config.toml
num_hidden_layers = 11
hidden_size = 256
num_attention_heads = 4
num_key_value_heads = 1
head_dim = 64
intermediate_size = 704
vocab_size = 512
hidden_act = "reglu"
norm = "rmsnorm"
norm_place = "pre"
norm_eps = 1e-05
positions = "rope"
rope_theta = 1000000.0
rope_fraction = 1.0
qk_norm = false
attn_scale = 0.125
bias = "none"
tie_word_embeddings = true
parallel_block = false
init = "uniform"
init_std_qkv = 0.0224
init_std_o = 0.0
init_std_up = 0.0224
init_std_down = 0.0
init_mimetic = 0.7
optimizer = "muon"
learning_rate = 0.00523
beta1 = 0.93
weight_decay = 0.024
lr_head = 0.00782
warmup_steps = 200
schedule = "wsd"
decay_fraction = 0.531
decay_shape = "linear"
final_lr_fraction = 0.0
batch_tokens = 32768
max_seq_len = 128
doc_mask = true
train_tokens = 361900000
max_steps = 11045
dataset = "wikipedia_en"
MLP neurons of a small language model. Each row is named by its layer, matrix (down: output weights) and neuron, and shows model dimensions 80-143. Each number is 200 + 40 x the weight over its row's rms, rounded and kept within 0 to 999. A neuron's up and down rows have the sign that makes its largest values positive.
Before each neuron's rows, "fires before" lists the tokens most often just after its 100 highest values on Wikipedia text that the model never trained on.

fires before: " the", "t", "f", " "
L7.down673,155,209,187,211,196,160,243,248,195,188,194,194,234,264,265,255,114,198,184,192,235,234,180,264,268,237,205,279,114,133,233,232,182,226,244,204,212,240,209,172,233,108,208,237,173,85,223,226,166,226,225,162,167,172,185,238,221,187,156,171,221,227,237,221

fires before: "0", "1", "8", "6"
L8.down404,149,147,221,150,218,168,174,173,258,261,247,202,191,208,196,171,243,225,186,249,211,231,225,243,245,237,299,187,207,227,284,171,157,249,164,265,255,170,237,149,165,153,175,217,169,236,264,269,294,193,186,233,232,265,204,250,153,172,203,172,272,204,206,202

fires before: "v", "ar", "m", "le", "ast", "ver"
L2.down255,243,206,212,200,263,170,166,216,199,228,176,166,157,157,222,230,161,185,174,154,221,238,307,175,205,191,259,199,179,192,159,204,243,192,183,175,229,156,214,305,194,201,216,241,179,145,189,159,212,241,256,162,239,214,190,278,171,262,199,81,223,230,182,157

fires before: "i", "e", "en", "g", "ent", "ers"
L7.down144,207,147,173,231,242,177,196,263,210,201,184,258,219,216,154,177,234,264,273,200,204,257,162,173,197,224,172,134,269,210,130,193,237,203,244,247,210,154,141,188,205,194,167,183,197,279,226,215,216,200,186,223,148,217,159,291,126,210,224,178,202,235,244,127

fires before: "or", "s", "ic", "ed", " of"
L2.down227,256,230,109,203,216,183,190,143,254,239,237,160,203,257,212,172,137,146,135,237,221,191,196,204,222,187,142,196,250,227,101,251,249,242,331,174,203,191,189,293,131,204,167,152,309,249,184,283,126,152,168,169,206,216,255,162,191,175,164,177,225,240,178,175

fires before: "et", "le", "ent", "os", "l", "ed"
L8.down30,178,232,176,264,211,247,219,178,153,198,181,134,154,138,179,191,201,237,244,228,198,208,221,248,158,233,204,198,225,175,104,159,173,188,205,203,205,119,286,253,205,284,189,162,187,194,239,224,172,232,237,142,171,218,226,183,177,186,183,170,167,221,235,222

fires before: "al", "res", "age", "es"
L6.down452,175,190,197,208,189,102,254,235,185,259,262,250,163,202,208,161,158,208,165,196,231,139,169,219,227,238,210,193,250,100,182,192,229,232,238,231,231,181,250,194,130,158,195,249,153,195,182,163,226,170,156,283,168,187,185,228,191,221,177,289,156,264,222,162

fires before: "0", "2", "7", "5", " "
L8.down219,278,211,197,204,209,233,126,211,197,171,193,195,129,165,177,233,193,213,180,211,210,180,148,238,169,228,196,215,153,202,245,195,218,185,194,248,251,191,157,187,208,188,211,234,222,171,172,234,208,254,237,121,194,226,128,193,172,170,228,176,240,259,160,144

fires before: "y", "1", "ic", "d", "ia"
L7.down20,180,143,182,173,248,272,194,197,139,184,236,235,183,153,251,150,208,236,187,207,169,264,272,201,257,190,232,213,218,264,231,188,154,156,127,201,246,152,246,250,191,262,158,239,186,86,165,184,150,240,176,252,147,164,214,166,286,232,153,233,242,240,176,215

fires before: "n", "d", "k", "ly", "al", "t"
L7.down631,215,230,274,164,210,163,188,285,174,153,187,213,204,237,172,239,186,247,223,174,188,213,141,156,131,148,167,184,170,225,197,149,198,185,229,108,206,175,249,218,229,211,215,178,191,192,222,257,197,266,313,185,224,268,222,174,205,318,181,106,199,233,189,191

fires before: "t", "e", "er", "ing"
L6.down617,161,125,216,227,224,199,232,176,203,192,282,283,226,213,185,239,124,207,186,158,237,241,223,209,284,258,165,176,187,190,141,185,196,169,247,160,217,168,127,219,235,192,173,172,183,181,233,219,239,250,173,223,174,134,269,198,212,220,225,192,248,232,197,259

fires before: "ers", "is", "er", "ic"
L2.down3,248,194,151,145,185,192,271,208,200,238,228,170,211,112,193,188,134,157,261,209,205,179,179,200,278,195,165,207,182,150,153,187,220,202,208,240,218,246,210,231,184,276,204,218,209,213,283,222,157,159,211,250,202,202,273,199,165,154,205,252,189,173,204,221

fires before: "m", "ut", "c", "it", "al"
L6.down415,221,187,155,186,228,145,185,255,188,214,164,240,182,184,165,219,230,244,177,122,232,222,229,225,220,218,184,111,149,167,167,217,156,207,229,200,185,175,167,203,192,172,244,222,177,192,216,211,147,204,246,189,202,177,156,92,212,219,169,224,149,147,191,196

fires before: "e", " of", ":", "as", "en", "es"
L2.down568,165,200,173,197,206,167,211,198,164,312,102,244,144,230,226,129,167,208,216,197,164,178,139,249,181,199,221,175,155,202,157,174,191,125,206,193,180,183,145,211,179,200,197,190,207,269,267,243,199,227,165,217,154,233,166,153,56,170,265,224,196,253,160,163

fires before: " a", " an", " ", " the", " b"
L6.down453,208,165,271,267,185,251,200,208,232,178,186,181,213,199,153,221,235,214,132,194,124,214,209,227,275,265,141,183,256,259,201,237,255,216,166,228,185,125,178,227,160,170,179,188,168,286,75,189,195,197,206,265,138,283,229,208,168,207,218,178,274,210,257,204

fires before: "i", "y", "u", "ent", "e", "ed"
L2.down401,139,201,188,218,202,244,250,206,123,148,225,146,245,188,137,201,196,139,271,249,228,225,230,179,289,135,193,190,103,200,215,193,194,184,128,266,242,266,231,189,198,204,279,212,183,215,225,186,202,238,182,143,185,212,189,205,230,179,243,178,271,126,158,129

fires before: "ay", "an", "a", "ore", "at", "o"
L8.down695,206,287,218,161,266,145,140,180,222,126,188,173,180,225,132,218,218,189,222,217,175,173,226,183,252,181,192,221,257,186,195,143,169,223,226,162,205,189,176,218,297,231,147,233,203,166,197,213,143,234,216,214,248,196,200,218,186,190,91,170,221,246,208,167

fires before: "d", "v", "p", "f", "c", "t"
L2.down397,145,181,229,265,204,226,162,239,193,183,225,246,196,253,209,224,148,216,124,300,170,233,245,194,239,238,154,216,197,246,149,178,276,170,250,228,201,239,254,296,255,287,153,206,196,129,269,174,182,142,239,173,198,181,211,202,261,210,185,226,125,154,146,162

fires before: "ed", "em", "e", "ie", "ent"
L6.down33,232,213,211,223,219,258,236,148,192,222,186,214,149,122,136,197,245,214,231,173,277,239,215,161,202,245,239,207,203,110,162,200,209,250,223,189,256,173,220,190,230,259,191,196,185,187,215,187,184,191,154,162,237,136,222,175,225,160,145,141,197,249,202,246

fires before: "ip", "le", "as", "y", "d", ":"
L8.down353,175,226,198,255,151,248,215,204,222,234,181,209,181,230,193,178,203,197,253,131,210,252,158,186,105,184,192,161,119,242,180,237,222,134,204,214,185,198,245,185,162,224,124,195,205,177,298,246,243,170,128,213,239,212,110,172,197,128,160,160,240,239,139,228

fires before: "o", "-", "il", "ro", "e"
L2.down332,231,179,265,202,117,241,204,166,262,137,191,238,249,118,230,204,228,204,131,192,174,147,186,219,213,224,232,195,169,196,230,165,268,159,175,197,112,252,247,186,134,225,208,219,237,259,203,215,135,233,181,209,213,130,132,200,170,192,260,235,223,208,243,130

fires before: "is", "re", "ir", "r"
L2.down266,232,82,147,148,199,227,219,171,176,158,172,236,252,188,208,262,177,137,180,220,158,207,236,209,216,261,185,202,141,265,219,153,159,197,206,182,216,158,201,246,264,289,208,173,268,217,221,209,173,276,230,203,204,170,201,208,237,177,270,146,268,194,228,166

fires before: "p", "y", "ch", "-", "en", "es"
L7.down265,256,167,215,191,115,245,243,259,238,148,204,220,212,228,208,181,231,257,181,139,217,247,186,233,231,260,216,139,166,206,261,253,219,184,167,161,208,203,201,266,189,185,177,184,291,232,231,167,191,236,255,242,301,149,237,223,236,191,154,188,155,186,200,217

fires before: "il", "y", "it", "p", "ain", "en"
L6.down615,177,250,228,212,178,214,203,252,229,213,192,216,287,143,197,222,211,208,204,167,235,184,175,208,208,254,126,184,206,246,238,264,215,241,244,166,158,227,185,302,132,256,160,191,217,190,207,252,196,145,206,216,240,175,234,193,268,260,251,211,231,162,179,215

fires before: "er", "on", "o", "ro", "e", "ear"
L2.down172,228,191,127,170,184,173,205,213,224,202,216,108,209,273,220,143,150,265,215,195,193,130,197,163,207,198,193,191,195,221,210,195,193,226,248,241,190,209,222,190,180,216,205,254,180,252,216,185,177,208,172,197,155,234,243,159,152,250,192,194,165,193,199,213

fires before: "en", " the", "ver", " "
L7.down612,270,183,182,230,150,192,148,169,226,214,166,245,250,184,193,238,198,198,179,228,153,238,181,207,181,185,147,295,190,288,230,198,267,184,202,188,194,191,229,182,146,174,192,138,193,190,242,242,166,206,225,269,224,265,231,213,248,156,201,204,195,158,236,197

fires before: "m", "d", "ver"
L2.down603,261,143,211,196,212,127,233,217,165,194,184,154,137,205,170,194,161,254,214,212,173,212,201,179,214,207,191,184,243,177,154,219,207,232,249,147,206,208,213,194,170,173,199,184,142,160,286,170,233,226,200,234,121,281,203,158,234,192,206,225,159,204,171,150

fires before: " ", "r", ","
L6.down394,219,302,142,215,214,159,187,179,233,123,167,187,298,168,168,236,118,226,209,243,155,205,198,186,224,247,139,177,155,244,161,196,176,218,247,192,191,215,172,243,158,269,245,180,187,231,256,175,207,264,305,207,177,149,163,144,195,174,220,162,202,172,190,212

fires before: "5", "0", "1", "6", "7", "3"
L2.down112,194,222,178,228,197,162,161,197,238,202,214,212,209,223,205,165,329,229,242,193,191,261,213,208,176,222,191,217,150,262,223,177,197,172,240,97,188,169,267,199,170,161,164,155,126,210,211,265,237,128,174,196,172,173,138,269,195,177,194,182,205,198,190,218

fires before: " the", " a", " wh", " p", " ", "k"
L6.down48,168,230,185,223,210,204,252,225,126,229,278,218,224,175,197,186,308,182,257,141,128,157,205,176,142,231,196,175,174,197,120,228,152,169,216,179,192,243,251,169,130,176,189,211,155,176,122,156,171,216,200,199,224,213,218,208,247,217,254,212,197,240,212,215

fires before: " a", " an", "-", "A", "M", "The"
L2.down539,211,189,156,160,160,151,234,182,141,206,198,259,255,227,177,195,203,304,217,245,194,148,164,230,198,209,177,212,183,210,167,227,203,134,180,285,198,197,208,188,154,179,143,304,111,184,154,169,189,210,144,156,176,199,190,261,180,145,156,188,174,312,227,262

fires before: "m", "n", "g", "ig"
L7.down48,172,158,217,173,249,153,156,186,251,211,192,205,201,194,161,76,240,228,139,205,226,188,243,169,266,148,141,109,209,182,154,204,257,200,172,251,214,230,289,269,216,187,240,205,266,148,219,215,174,171,158,287,231,229,218,256,219,190,146,177,210,197,184,233

fires before: "i", "y", "ic", "it", "ac"
L8.down251,172,140,117,204,105,134,240,186,198,194,241,208,270,201,163,238,195,168,215,180,204,230,232,196,212,200,222,188,184,192,231,270,196,230,175,231,138,260,161,200,178,151,232,257,243,170,234,157,198,227,222,177,218,168,148,235,248,175,237,225,261,172,188,112

fires before: "t", "e", "h", "y", "el"
L6.down598,259,186,251,243,189,256,232,289,119,311,208,159,189,201,221,224,172,155,325,171,226,143,173,221,114,228,217,205,186,213,239,170,212,183,191,167,179,188,228,214,199,222,215,185,286,247,125,201,262,169,141,292,228,225,161,200,146,234,168,201,242,177,182,174

fires before: "m", "ed", ",", "ad", "le", "am"
L8.down244,180,238,178,139,200,263,173,288,269,210,176,152,191,235,198,146,216,247,103,200,177,187,164,129,230,155,189,240,224,188,196,222,197,189,157,106,256,169,211,247,175,162,194,200,237,135,265,213,156,218,209,186,279,210,187,303,175,206,175,177,155,190,173,131

fires before: "ric", "er", "s", "an", " of", "ing"
L2.down260,241,163,183,243,162,214,233,203,146,215,259,211,275,195,178,175,183,259,237,165,268,213,161,179,278,182,135,185,189,190,194,247,255,210,272,165,248,182,224,276,249,204,148,216,205,236,212,204,185,240,169,184,180,245,247,172,212,89,235,192,196,264,154,216

fires before: "0", "5", "1", "2", "3", "4"
L7.down649,173,253,230,157,170,174,144,150,243,231,220,198,256,183,181,251,240,247,221,152,197,216,246,190,212,185,159,135,162,197,216,164,204,202,214,263,182,192,181,211,150,243,289,186,262,211,246,169,202,182,248,191,212,165,195,162,169,146,280,269,160,243,231,200

fires before: "ro", "or", "od", "ed"
L7.down30,237,219,97,206,175,165,205,192,292,227,134,158,128,195,151,205,224,219,206,247,223,225,165,197,257,174,215,248,152,184,167,216,275,194,221,167,163,226,225,234,83,188,200,176,218,198,233,173,196,199,252,214,178,184,270,144,206,240,117,247,249,191,215,157

fires before: "m", "ip", "ver", "le", "ad"
L8.down385,180,197,161,205,228,247,113,159,140,199,175,185,203,225,194,232,159,248,89,197,203,227,224,151,149,205,236,172,179,158,245,187,178,260,209,168,227,277,242,203,117,153,133,184,109,115,233,240,212,248,184,231,151,122,179,189,179,198,96,231,218,239,195,204

fires before: "t", "s", "n", "nd"
L8.down513,206,176,205,163,259,219,144,203,170,208,183,148,231,136,208,145,187,167,250,212,230,122,225,200,276,201,168,141,221,227,207,180,138,241,217,217,203,231,172,160,149,233,245,203,164,126,213,174,247,162,231,204,241,162,130,192,194,164,199,162,179,117,215,174

fires before: "at", "ber", "on", "er", "it"
L6.down94,250,217,112,169,140,178,164,213,219,231,194,205,168,204,132,211,179,278,213,172,163,192,194,209,212,159,191,199,230,153,237,162,195,182,176,175,319,214,172,223,258,209,259,284,183,245,180,218,195,198,230,221,220,170,286,123,254,265,223,242,136,171,186,196

fires before: "t", "y", "am", "n", "ld", "st"
L6.down363,172,100,140,161,203,176,207,162,192,221,167,135,175,185,258,178,147,250,240,209,212,162,220,248,141,204,274,217,161,214,207,144,236,262,186,190,127,165,227,247,207,164,248,264,223,155,226,277,286,233,149,209,224,225,163,183,130,279,227,162,233,157,151,172

fires before: "e", " the", " ", "ly", "ce"
L2.down294,214,275,130,247,219,246,201,141,185,172,202,209,246,207,172,232,141,208,198,206,222,258,223,190,265,232,133,156,146,240,202,165,186,204,219,133,151,211,216,198,161,159,128,248,185,217,115,234,249,233,224,138,226,257,187,176,253,147,160,232,208,205,216,259

fires before: ".", "0", " t", " |", " ", " g"
L8.down504,262,185,198,221,168,162,132,229,231,162,188,246,180,136,227,280,151,154,228,179,192,216,107,181,130,205,251,176,181,189,182,250,235,205,190,254,198,192,78,141,210,220,204,221,165,230,230,223,215,234,264,255,220,192,196,279,258,187,160,151,222,165,285,184

fires before: "n", "e", "ing", "id", "ent", "ill"
L8.down655,194,195,230,149,209,293,214,167,209,166,236,234,206,204,143,237,203,217,235,208,220,174,204,198,241,216,176,241,141,156,143,129,252,216,191,202,226,195,248,230,161,228,282,178,182,210,220,294,280,218,190,163,209,198,259,258,170,146,203,197,242,273,289,195

fires before: "1", "2", "|", "9", "0", "s"
L2.down70,204,210,211,219,294,206,217,237,236,215,210,192,199,263,215,197,181,192,260,282,227,217,173,243,222,243,158,208,241,163,136,242,212,162,220,165,271,206,170,215,204,147,197,239,135,204,162,233,199,187,183,243,170,237,195,237,259,161,216,152,194,158,238,244

fires before: "m", "al", "r", "n", "at"
L2.down557,271,92,165,170,237,223,169,100,195,213,215,213,148,156,227,213,204,162,213,170,239,230,260,163,190,187,210,195,247,196,209,124,242,213,201,234,182,164,225,234,192,141,176,248,245,250,157,185,220,250,104,138,155,227,219,209,240,189,189,128,243,239,257,177

fires before: "m", "d", "s"
L2.down300,240,164,236,220,238,196,155,119,143,181,193,161,132,207,200,208,176,216,219,273,162,231,290,198,189,188,179,235,189,186,193,254,232,239,216,124,233,158,249,180,191,178,199,239,127,153,217,205,204,211,162,203,159,215,217,106,236,231,158,236,173,201,194,141

fires before: "-", "|", "1", " ", "A"
L2.down261,177,236,169,240,231,225,200,271,233,218,237,208,202,195,210,203,136,157,219,175,182,227,121,167,192,191,138,179,236,154,176,180,188,214,249,242,240,222,257,195,189,193,223,235,183,195,207,243,230,230,202,251,195,193,167,170,299,202,190,271,151,214,237,159

fires before: "ed", "s", "ing", "ation", " the"
L7.down83,234,200,200,159,180,173,191,198,218,229,203,141,188,209,216,172,168,146,224,163,233,247,226,194,262,171,168,220,225,125,122,124,159,147,205,166,180,214,274,276,104,105,190,197,151,279,170,137,189,193,227,177,138,180,237,193,173,150,149,251,243,257,167,220

fires before: "o", "ust", "ur", "e", "our", "ic"
L7.down346,187,179,162,204,137,220,277,188,141,255,193,245,242,276,231,214,177,202,205,207,215,160,142,151,168,245,276,143,255,206,224,211,184,183,189,153,199,198,215,169,197,216,155,241,180,243,203,170,206,184,227,152,215,168,176,135,231,256,227,252,163,202,249,233

fires before: "er", "on", "res", " I"
L8.down291,257,221,154,247,149,246,288,202,145,189,214,161,218,221,190,154,186,248,170,196,277,168,173,218,185,195,271,239,177,215,209,229,235,151,177,178,203,206,191,195,250,169,224,273,128,238,208,163,182,195,170,213,169,190,209,176,163,215,267,302,193,259,242,212

fires before: "e", "ing", ",", "nd", "n", " "
L2.down560,205,196,249,144,216,205,168,200,246,221,171,178,220,162,150,197,247,154,169,269,177,174,228,275,203,254,274,269,276,289,238,163,171,240,209,181,195,186,237,190,191,180,254,215,226,125,180,283,290,127,177,226,224,213,176,167,194,222,261,131,167,176,171,158

fires before: " the", " a", " s", " th", "ly", " h"
L6.down538,223,234,175,256,265,191,193,270,189,175,99,209,269,200,218,206,140,214,241,192,223,309,175,261,238,262,204,244,174,246,220,195,171,96,260,252,273,178,266,262,225,172,196,212,232,181,181,243,197,165,165,249,255,207,222,218,227,206,231,195,185,187,174,213

fires before: "ber", "em", "-", "C", "o", " "
L8.down278,220,234,229,250,183,209,157,205,263,139,224,133,202,177,242,280,182,227,271,266,187,219,176,187,204,210,155,100,160,192,243,237,258,216,194,209,174,189,163,213,168,204,173,184,160,196,205,167,206,153,247,236,141,196,187,166,224,183,235,205,189,215,183,269

fires before: "le", "or", "ian", "l", "um", "es"
L2.down43,236,202,135,237,136,168,153,179,118,117,240,186,171,213,179,218,129,195,209,226,194,226,249,217,206,151,220,187,221,240,190,239,234,158,173,210,243,214,222,285,135,162,237,193,247,216,209,216,180,181,271,159,193,169,167,188,157,227,178,186,221,231,219,124

fires before: "an", "a", "e", "t"
L2.down16,233,182,183,172,281,208,208,201,210,123,215,169,251,319,207,181,225,193,192,219,251,181,190,256,168,211,187,178,227,191,220,196,270,197,220,137,187,211,179,178,198,204,154,191,167,253,205,142,117,297,257,204,266,192,191,230,225,172,134,219,230,199,270,192

fires before: " "
L2.down276,259,187,179,237,171,191,202,216,199,191,115,162,209,191,133,233,169,161,202,269,164,196,174,207,147,280,241,258,197,226,173,238,210,179,202,282,270,197,217,221,157,250,195,197,245,210,220,187,166,260,272,284,176,250,179,168,224,214,231,162,206,120,212,132

fires before: "al", "h", "t", "es", "l"
L2.down285,163,152,224,196,138,227,271,295,139,195,119,238,110,250,211,269,262,178,261,308,207,160,207,212,136,279,178,221,214,179,214,220,197,157,161,173,166,247,201,205,173,157,193,152,205,235,129,230,113,218,169,233,251,214,217,225,155,221,135,212,259,161,117,193

fires before: "n", "d", "u", "l", "le", "ast"
L7.down516,237,272,174,229,237,237,144,137,183,231,146,161,177,193,179,149,185,264,164,166,242,161,224,170,131,199,156,223,221,198,200,207,198,158,239,165,220,226,182,255,168,259,220,191,203,202,251,173,193,267,227,159,232,219,268,201,232,291,159,190,196,249,184,238

fires before: "s", "ic", "ers", " of", "er", "ed"
L8.down25,282,207,146,187,207,215,182,231,170,206,219,235,205,232,197,158,137,217,224,205,142,165,216,201,199,156,132,231,217,203,264,264,205,176,270,248,210,194,237,177,125,300,198,230,211,289,272,206,145,193,213,131,254,231,250,199,256,122,217,252,144,185,254,258

fires before: "or", "on", "er", "her"
L7.down677,181,205,179,216,117,190,217,147,146,273,204,114,185,201,222,190,147,229,228,213,140,196,235,211,205,125,219,146,135,190,213,198,155,146,224,183,257,231,198,180,193,199,160,203,253,178,226,271,199,217,265,232,234,228,234,118,249,201,222,230,205,155,170,202

fires before: " ", " the", " a", " th", " f", " t"
L8.down424,208,197,211,218,159,159,191,209,245,162,194,205,196,228,174,188,184,255,202,212,245,302,214,226,220,194,206,213,186,211,156,168,196,140,215,230,190,192,245,137,211,199,231,225,225,151,186,216,205,219,116,180,239,232,253,151,183,175,162,204,183,230,156,248

fires before: "m", "p", "r", "al", "s"
L2.down415,232,173,175,171,177,185,222,141,118,254,215,267,164,204,201,206,184,187,189,178,126,292,248,192,300,211,187,254,125,187,234,206,203,194,272,158,183,247,167,271,194,124,186,172,188,274,177,190,218,189,125,168,238,190,220,224,163,186,169,190,269,187,199,177

fires before: "er", "i", "y", "ia", "ic"
L7.down482,143,179,167,143,179,183,258,153,132,190,210,283,181,121,260,183,202,160,208,206,149,134,158,206,232,198,118,189,226,217,284,190,242,217,267,181,229,266,251,193,228,314,170,194,186,159,173,257,193,209,248,183,269,253,204,199,171,145,209,252,175,165,144,188

fires before: "n", "u", "ast", "l", "d", "m"
L6.down204,257,131,156,190,219,224,208,190,137,226,151,227,203,220,160,200,164,288,167,214,201,172,288,197,169,154,197,201,181,189,163,218,233,187,195,181,207,257,301,290,100,236,165,127,235,207,188,175,196,208,211,156,143,228,225,216,176,253,170,178,205,220,166,166

fires before: "so", "m", "v", "l", "th"
L2.down304,207,133,290,187,179,175,169,153,173,108,239,210,213,195,243,199,188,243,256,255,223,248,246,180,183,223,161,134,199,278,204,208,224,125,172,178,218,260,174,188,185,207,226,279,160,147,170,188,162,237,219,181,177,181,197,176,247,238,217,216,173,159,196,165

fires before: "-", "er", "0", "6", "5", "el"
L7.down228,201,202,182,153,162,171,251,172,207,199,253,211,230,163,220,214,182,244,161,163,176,202,160,164,200,225,198,276,200,189,237,154,146,177,177,218,212,276,255,208,226,255,259,183,277,251,187,223,218,144,199,229,148,227,146,90,191,176,218,218,142,288,195,181

fires before: "i", "t", "im", "ess", "s", "ition"
L8.down471,201,212,253,230,197,185,245,199,220,229,171,192,144,171,289,227,141,184,268,222,154,252,211,157,250,167,233,217,194,144,248,247,162,279,234,192,217,183,219,193,256,226,189,199,214,232,206,219,158,228,183,204,149,194,104,154,221,194,228,199,205,195,170,140

fires before: "e", " the", " ", "ed", "ce"
L7.down414,191,220,176,149,197,176,246,159,170,257,230,283,246,203,233,192,200,198,189,200,155,155,142,185,171,226,157,149,178,264,170,117,188,225,250,206,212,181,209,132,160,244,252,262,227,174,130,140,189,202,257,221,133,129,162,168,197,243,230,208,131,210,153,224

fires before: "t", "st", "f", "d", "s", "v"
L7.down40,138,193,253,125,209,228,209,224,229,205,225,138,151,247,207,177,147,220,189,222,219,254,230,214,201,266,218,214,211,229,211,265,226,256,238,224,190,227,241,187,227,168,145,163,126,163,228,176,185,162,180,148,215,144,222,166,197,169,217,217,138,165,173,222

fires before: "ich", "om", "m", "on", "is", "le"
L6.down212,211,137,228,160,203,166,207,139,177,176,226,178,200,221,197,173,178,125,164,242,221,233,251,249,259,155,219,200,186,185,214,168,242,230,144,186,200,181,192,254,144,146,237,191,186,184,196,249,187,210,133,108,201,208,189,184,160,200,205,126,206,279,185,240

fires before: "er", "i", "en", "y", "g", "el"
L8.down432,166,120,158,231,213,185,98,249,232,189,210,250,222,215,165,276,175,177,157,182,197,127,198,259,232,134,224,148,209,181,233,169,239,119,249,213,176,234,207,207,208,104,185,221,225,130,231,124,242,202,238,251,307,240,145,152,239,159,295,174,294,253,174,143

fires before: "ed", "ing", "re", "s", " to", " and"
L6.down393,239,167,194,229,186,188,231,231,254,203,179,107,131,160,245,198,207,196,165,272,177,137,234,147,220,220,150,181,195,252,219,129,179,155,117,223,226,243,186,288,103,136,208,233,229,250,179,189,201,188,172,253,252,210,277,229,215,151,212,232,241,194,97,179

fires before: "ed", "ing", "es", "al", "ab", "ou"
L7.down304,221,199,246,188,192,148,196,202,235,200,106,166,218,232,218,246,226,158,202,195,252,206,116,243,213,268,140,179,220,217,220,145,187,164,205,169,181,209,206,190,99,150,228,179,131,260,170,191,195,188,153,237,194,187,182,225,239,274,192,192,250,126,195,139

fires before: "e", "ent", "er", "ate", "d"
L2.down526,278,171,233,184,234,208,227,193,172,247,165,234,178,172,269,212,191,193,230,196,153,210,236,108,270,219,189,232,120,118,191,220,165,278,283,247,189,203,200,199,189,293,246,147,140,188,167,200,191,249,202,217,188,183,172,143,212,220,117,213,232,201,166,172

fires before: "re", "le", "t", "er", "et", "is"
L7.down364,222,232,143,238,236,145,241,183,274,224,182,227,254,198,221,249,163,192,192,242,318,181,244,200,237,160,237,163,235,187,118,134,193,171,232,121,232,208,154,151,254,189,202,132,205,234,220,197,220,212,195,262,151,104,201,210,265,271,138,197,274,191,231,157

fires before: " ", "k", " |"
L6.down428,254,166,211,182,129,270,166,163,206,124,214,277,200,143,200,205,164,203,164,187,167,210,231,219,170,199,219,195,163,192,258,214,237,182,193,246,168,238,167,221,230,215,209,193,183,151,172,230,238,217,235,287,218,209,132,135,194,159,244,140,273,203,207,249

fires before: "h", "es", "s", "ric"
L6.down392,229,157,246,234,267,216,245,113,159,245,171,206,230,217,185,155,197,136,189,236,254,193,216,220,176,231,227,197,163,152,191,233,225,238,222,230,170,160,254,135,268,229,198,228,166,91,189,213,258,198,207,215,202,183,186,219,226,231,168,302,182,218,226,168

fires before: "d", "m", "st", "l", "n", "ri"
L2.down302,286,241,163,186,202,198,224,209,172,275,142,144,180,208,196,198,173,215,264,183,195,204,189,151,159,169,247,181,181,195,199,201,304,253,243,167,197,255,279,241,122,221,230,283,121,193,213,134,235,191,201,170,255,155,202,209,192,283,235,225,241,193,207,156